Weights of a small transformer language model.
Architecture: RMSNorm before each block, rotary positions, untied embeddings.
Training: a variant of Muon for these matrices, 217M tokens, 3316 steps.
MLP neurons of a small language model. Each row is named by its layer, matrix (gate and up: input weights) and neuron, and shows model dimensions 0-191. Each number is 500 + 40 x the weight over its row's rms, rounded and kept within 0 to 999. Numbers have three digits each. A neuron's up and down rows have the sign that makes its largest values positive.
After each neuron's rows, "fires in" lists the words (lower case) most often at its 100 highest values on Wikipedia text that the model never trained on; "fires on" lists the tokens most often at its 100 highest values on Wikipedia text that the model never trained on.

L4.gate61:473587520509488570484518455495577518491481525501576474540509514485502460455508516509459466534531455489453563511542500564504491520472579465511515506443518516485501478518439464496492518548483459510538546482530514468519584464476545518521603529483488501435473540583461447532485546518450504452497520399540518475560532482504452560465565468481495572473473602470553461509490498531522509512474537473494402431447429449369462506477436517529431487476556495503500502528530513502453550505458499426499521553466550566516489506558485519445529507500481452517501482555490476498442405519469466526
L4.up61:491581540510498545503466425481455490512525496416505531508474456527399452455509435485504516507490573543580493481391499480501488535577513586557540507558444528531520486491515475510535547468587530530549522465593465529423496514452474494518465525533494450502441528481559480503580483488565454492512486471513442506542476480483442506531492471455557537530463472504485495502532494454541589537493450539454455546423484535473483421477522457545504446513490463538554466500436443481477478454460483455468428482496491540516516462486449501427521474540432540505501503487577456489494532455508441490
fires in: "with", "is", "on", "across", "was", "like"
fires on: " with", " is", " on", " across", " was", " like"

L7.gate380:478567443526506497447540480459508472418524511499540508453544470524511495510496425501538481516483505496463514572524585478476532504535484556531374402484444535469481468514480521459441521504494519539458457451511444434498538550460602443421513506505497490453462477582498531507479504488524585518503441465536503546555473530513495442479560523509405432497477518499412551511474472503463500470539496553465524493535469531539512476562430531492486501532529516618458581535469512478519546549503425474473502511556481484471514443495490549408532554499455448490493510520536452497497489474530508512
L7.up380:588490525471453487436488475458556538527539561474532491478460492423568550441547508427587509539511478430491532468486497515515497471539526516530529572549489538519463519561528449466531485488552473476461467524545455558488490481531449538513452536487488621533489527512465458507497495505552513453454524478504484553522482446488404442482512564533496468564543511503511448538460503383510397448464495442524462454537458489556539471553498510525520413456511495410475477484501541495451508527568472475462493507486508452453437519522558442471505481513504483488508444464475529506489548435431476519
fires in: "when", "was", "is", "been", "being"
fires on: " was", " is", " When", " been", " being"

L7.gate101:511504470540491380452471445421445516505479466447486493523540479499529528494508475440568476477592467518512458547538507484444468533520520541475537522495551511539555443510539451527536540500506408533455423536425543465503589467536506533492483549465451508480464549453525472544561534499506489470444566493524493569491465491486505443437499529509479400469548489555529598535502494533510495454520517499481501536518562410519529508467514552583557473467489533481530466522455548494503482473521492480466469491497450367512543458509464525544482546467499527534536547548459494561482527520565528519
L7.up101:473525466532494565468537516482509454496499565436484554397477490538533508513495481467568422456557522483572557474570476502415465443531490548455471412550479475385510492570492474436466475536520457526495471472535489540562475550502487502485409516552536467486498475554451506481471519471484455472521459454466475538462491474587525544524543549488513545484516429533467489476473518508548523510439505439531526469512540493450463483508537511497503555484504399505494515525540482577486506430453507520474550459544543550510487520491542525512566463482487479486497504499562501550544477626522540572
fires in: "under", "from", "of", "to", "into"
fires on: " under", " from", " of", " to", " into"

L7.gate271:457547454490573546544538571441464514472501545523603476487477441443482578475528479507530501495529499526507503494464513562480454606518521484438543481505501592535483475450444479488561544548559584495480516428377499478584549497501491461537531492502564518554449442503458419489504481501510510494527491511534472541492561500485464537511523507501489477536528471496460565462491464550561489498535514538493460448507461435458582521554509466565483526529562470425517572502430451481454520468532545572436493479536524545430503478488557505477519512519457457502494511489503510561529530468528483480
L7.up271:535462510488472511484498462530537491497486472471522568486524540472539550457478489491480487422483484546511541440512513493423494515482529491463504493444503491387564513460629487485408471563502441540500502440462476484485440454503481493477486448593564444461512512497508500581487518458488454452491501464498546559538543465506560486427506453456493533484570459553479534459498560477606405523498470487480567505474458518482482424462474487443492488495454502524527526434489575499478448527482470509521495460505519409512517530545405445482482471524560499475521487515489410468482447471493444525
fires in: "of", "as", "the"
fires on: " of", " as", " the"

L7.gate410:499531475484539579455461486511454484476498489535540439495416549482554512450584535508472500418527471504481552487512504488503517561520499496500517472492460410470430486454531539468538544383506474526447432451518479486439447478495580426547530518499526497492522507554472526518539525491531518489523513491505486481462495581486446432486439474499510552456557441516572485417480534517549522499491488502458467477466543387491556584557564480486459507457420466477521518497470487588517550483494446513416487487551524469500539529523556536486531493493566441477451516482538539555457516501499505432
L7.up410:537489498531566495476559485546461445469499564546460506532535515494474491492518508447479524493474501536487490451502481493421516460506507517507512537559458555424503468468462465526549563468491456519481525379519471486469523496554414557454492495534531484543454514505501463471544456510461459556498499417479520537512502526500469515447483512463439510456533605495472492517449510447541556438533584461478468440502566555505427520482473494407435571482494479488488485553441538545595510467452469525490485441506582464483504550459590498455498458567464524525482533568550472509425485491479469550
fires in: "and", "of", "with", "from"
fires on: " and", " of", " with", "ort", " from"

L2.gate365:511485540486478474454518550464450484458498507548542540512526409502506596498419415494518492545484522467455484543483557509452453490556485459555513500529552537497529517477539508445513523427486514462506514487435501486536533403539469502474511498501492520499470426507555566473565535453529510447470592543460569509500489542518454473519489443532505508535578545447465509441447477536468451484496546517472424422470511465472479552527536480488531518541480482527490499481474542499465486478533505441514408487503529454490500574493481516544478447502494470558433558426462442520401423416545488557
L2.up365:516495540505475500455514526557477413490543516484490493465444478447502553488502460476552501483566512434483504519505567517512498453546460514467558518519485483432542466575462532437582496521542438540560559537556463546552449464523532486584489508510518604544526532542514589498525522470491501544558609555437522510516482447549450446467483508446496494540564456528467480481509473530420487517464512495568464460480445503521510471573467493451526519545431537544558495522536531514491435525500481494506507540517501538547497563550491462473460511487495454568438486515485512511504404434556465560
fires in: "under", "of", "anti"
fires on: " under", " of", " anti"

L3.gate371:567536447526517468459501505470516450474486470533473527494463529449487505534557512549480531519543471487480421565470525497513523484480556489551483544480506548517481486561505477510536503403558493487492441469497493579566496497550441474462481514483471568468494580493534397505525524565540492580470489529546555538547440518502496499514498566435556528498498552488550502473484554545546388552528405482500461462464512558530495438448519464460524511453480472532441445458396522480565518471504484516414517552545495498535503523465495559536488416540516440500517508523539450503516546486551437461
L3.up371:533561499530431507494532450526486490479434542539557553466497490522522547446437508508508553480517430420534530580477571574526504549576464493571505493494462495478525484539433502459506386501512480505556487420399549558481449496475488469531472509519503477574527445565498528531521530446568449480536489506449507470471544534490520532507478484493457501514479536519493459485546568468578541519525436483446517505502512488522512502525525508501519512532495531457525493513513587490531456485479460555483487458548477440510457521550458465626534401516443467496508511545461507521511442458514406466
fires in: "for", "of", "from", "by", "on", "with"
fires on: " for", " of", " by", " from", " on", " with"

L4.gate162:537547508549489564468504498522486555459488469525585495516524529474482521462432480426438550408509509530491536454438463527524512478468450500505480499489473520543483503495543531480469481511509510517477522443517480422547549408501601500517579491475479498484528528525463447405451509465510536550445532464454514509513487509480509401488443501552452501417489461469473548557577517462468506514497590495453488503462535547519508512482578532498442505516511501534510556479485516415482552455529474454437508496500488479466524464521549502534514494544418583423493486580456480614506462430498527511
L4.up162:405492438482401493480496444507543512492505467493488537525535495444533497434540465503492544496534554495509524489502467504533549464522444563490504480474485449412508455558549518474482476558514600527552469489506507504477439419454520502513491537498495570451496500465462509454486461545478519507432555465469521518485487467560525454475535505611554530463504515492533483515530505396521536516454539410503480572462483517557509425566439473477493453422501506491500505504504498476490416523503435519482474525420478527491536455508639497499483520511453539484510461534492414495589511463505531529
fires in: "is", "was", "s"
fires on: " is", "s", " was"

L4.gate450:498522465543509499531531469501548518477470454551473496508533500650467528473535520542540489498536434520514534479489494506500477479565487588437417501500555552522554463442519535521502477569558533482536447479476497444527544446478476556458535549498519525455489437543481487522477412582458484511491435528494542505562470441469530456504522523454514547475540491438482534519512486435568536473499513473510493480477566500519527476496510457581484498526507547490546582552510532561447568485510465521525423568479553466485492511468488581448489445526484497508461489533461502541582465405460432546
L4.up450:586522578515536446574443513474505430476486482509533532499509466480490554521484490495529497492532433541447504527514521483519556570465528521540450507488491518477530466534475492538497530469528467498534478517437515481560484413533520504475502502475464565495470441474554604494449400484527541438456532489428535502460501503484521453507429495548551470507512521504505524478545446414519533492515454459522552507510581492479488465554586554615535497524535527452558456491504534489473477471547481504439534528480533471479493499534488506476384517509522515424555400467543517486469568498503584559
fires in: "is", "was", "also"
fires on: " is", " was", " also"

L7.gate231:487558494547567512453465465505428546504562456493554485468460509448569452451545495516513516434552482416475495553484569490472531593488447534456513414451484541483483478508485510514522463506522558513588470526443471444468467542503525495491482479479548539502585497445526450419489495496517429472521483423542463494477473535450515557507473497461456500448482486499582485523517484515549462477483499438408484482544504451522486494457495525519412491482518507479470492525449569519557557453482470508478492522515582520509520509559403509601473488576452514462462488449585518534495527520517464481
L7.up231:458491490518586521573570487481530515517469450455505514531500485483512530430438461552536494508451521543538465473558477550458526533537563455478515464554444532471472473560482446457503488474482474552452457535417523497522508505537491524478588479455435466526488420523502508527440496534469475559507477487488532497461530525488534487508566480438475470432512505531494469530545507563502537435507467503522483484442475425505470377592441436494502489484443455546445467522481517542474465507548534455490404487497505500409546544500517456426575490467528498479589435527500501436538504528463508542
fires in: "of", "and", "with", "the", "by", "to"
fires on: " of", " and", " with", " the", " by", " to"

L7.gate192:515560486550523480431523539463489480475513476562513598489510481440546526456544517520557479503472513525496558497498442494504462553554442531499543476567472507581539511437595529461490470566564501482507469546443501469529498484519571415559444465462459475543566499513442447496422494523513444481502493504531523531501553535519478486525512508463489450487454472508427486500478499531531549461492513519436508475485528550463565548604468477484520478518487513477462562592532568536437487515530511545514429508449412464459555493458471472509529376473450478470498510530513530514512500522552563545
L7.up192:461517449565486482495544487548486515437472525505504515478559458478436489473540439456446533462432489435549513509494466453486592528482530533553466466483517476465489435439501547477481433501479564447509481517533499474486472520490543510457457471505467419461488414484483492516544568551501461416542454497514477478520481510428458461536417498460505490491534522430453512503534460496575465489555496523456528510480527539571494522544489522471565529573429559414482470503583518518564484538473485457440535458463447431483442486454573448467479490440540530487493523532481479556535546505437522570
fires in: "of", "among"
fires on: " of", " among"

L8.gate1:536498463550496522504593485553576462470524410468502512563519458513482492493470434478493497471541454532505520571509532459426527569549446452484480459522500508532479503512584429553415580446502476514516482478565483453498435501513534543537512483495451518486492469508433490467494516445480486486418493473537538550519523511499486455508523452563527403541502480497488501530454485531478483500484488505417492451490509454478535472511487532521553590494564541545560538426568612503468503513457514470478487508487443449516614502529530539472542459513529508550489495533470459456462512419556451533
L8.up1:554476410540462489529557475507478535481453574482450557448493493517506513509403418524541465506519482523528551509565531446422500531461464509488447538452550543511597487535532540486464512474449532493513482493571498520479489510549551457489532564486515588560547483511559467500545524547484501435469483497532495475478429474506481439510568487563518437516586516441507486501467462451482467504512448527469457548428485515479533486458463500533598501547513504505535523480496465460540522454529406481446519501489485542444436429476538465450432494565440520443477571542508521525455504486499481548
fires in: "was", "is", "being", "been"
fires on: " was", " is", " being", " been"

L3.gate452:502498581486507522473431495527443457444474576503479512417503522453481513490506487491548490504507442461521400481526454452474470487512472506546488497455485547524444502565467518408431502488504472416474474468484536492557550554498452511565446476527552513483552586532521495489482447526506502470556524493541510572475568483504517503504580500416463510563475523500446472486485492510507537502561447513522533539509453550434534570469519455516489522464548471471513443534487383510489519507496476512466496491441521541509493460557476441479563505456535516483509492396454426456556403474547565488
L3.up452:477508542585552531371506476474542468471514512556468529533518541496535528505500534506462533534507462465537470516541516558435477556398560492429454493533501495513532520517552471582450527502507495492464494534514526509509493447468489489510479489536520526434511542572556464471477530490472514410521513507584509512541565504567478523448525562473570503553486477542553511504509534590456471525489532531526525552564518519491445469425544547524531504503545488526515564427526502503511509474444461564472560494500558436518525519485480487460474497511450482438527552547485428447419524589475496588
fires in: "of", "teatro"
fires on: " of", "d", "ed", "ro", "o"

L7.gate126:553513513581553582554549604508508550432523476562564439554438478515458547499483526468514440480491519572583477530490543526460504542517539454531540446503569429490449502545528473486486558512573505534498454475483465442577490453563468452486515450488533504436459523425477488469485516532474439488501516428493499601454553488470451491557483512501504482549474441495478454452525512514464527562505499426489523530518462473461484448514510429567521563517552497451444570531521433504503450493550506500516522479462523513546516527505456443520504464560450463483500496516511450464485486483506434536
L7.up126:572526466564538529458465506405551445500457459434510531463524493453503439464486446503541546498511467565538447460563574454453499524539528516536491524526434471444474470515521437512442523424534554477459501516479506454465526488429483493407515504494487433469470494506569500480547505478446505493482568525560481517503507453484478508513481543443404524535491475520496493504451509526545464437493493547450457574480523542507441539497493469537525472490479510469470464404525498399493501512509484542469520507526483478450579555441547509567444584595501548428507512499433497517529471525520525461
fires in: "to", "in", "of", "into", "from"
fires on: " to", " in", " of", " into", " from"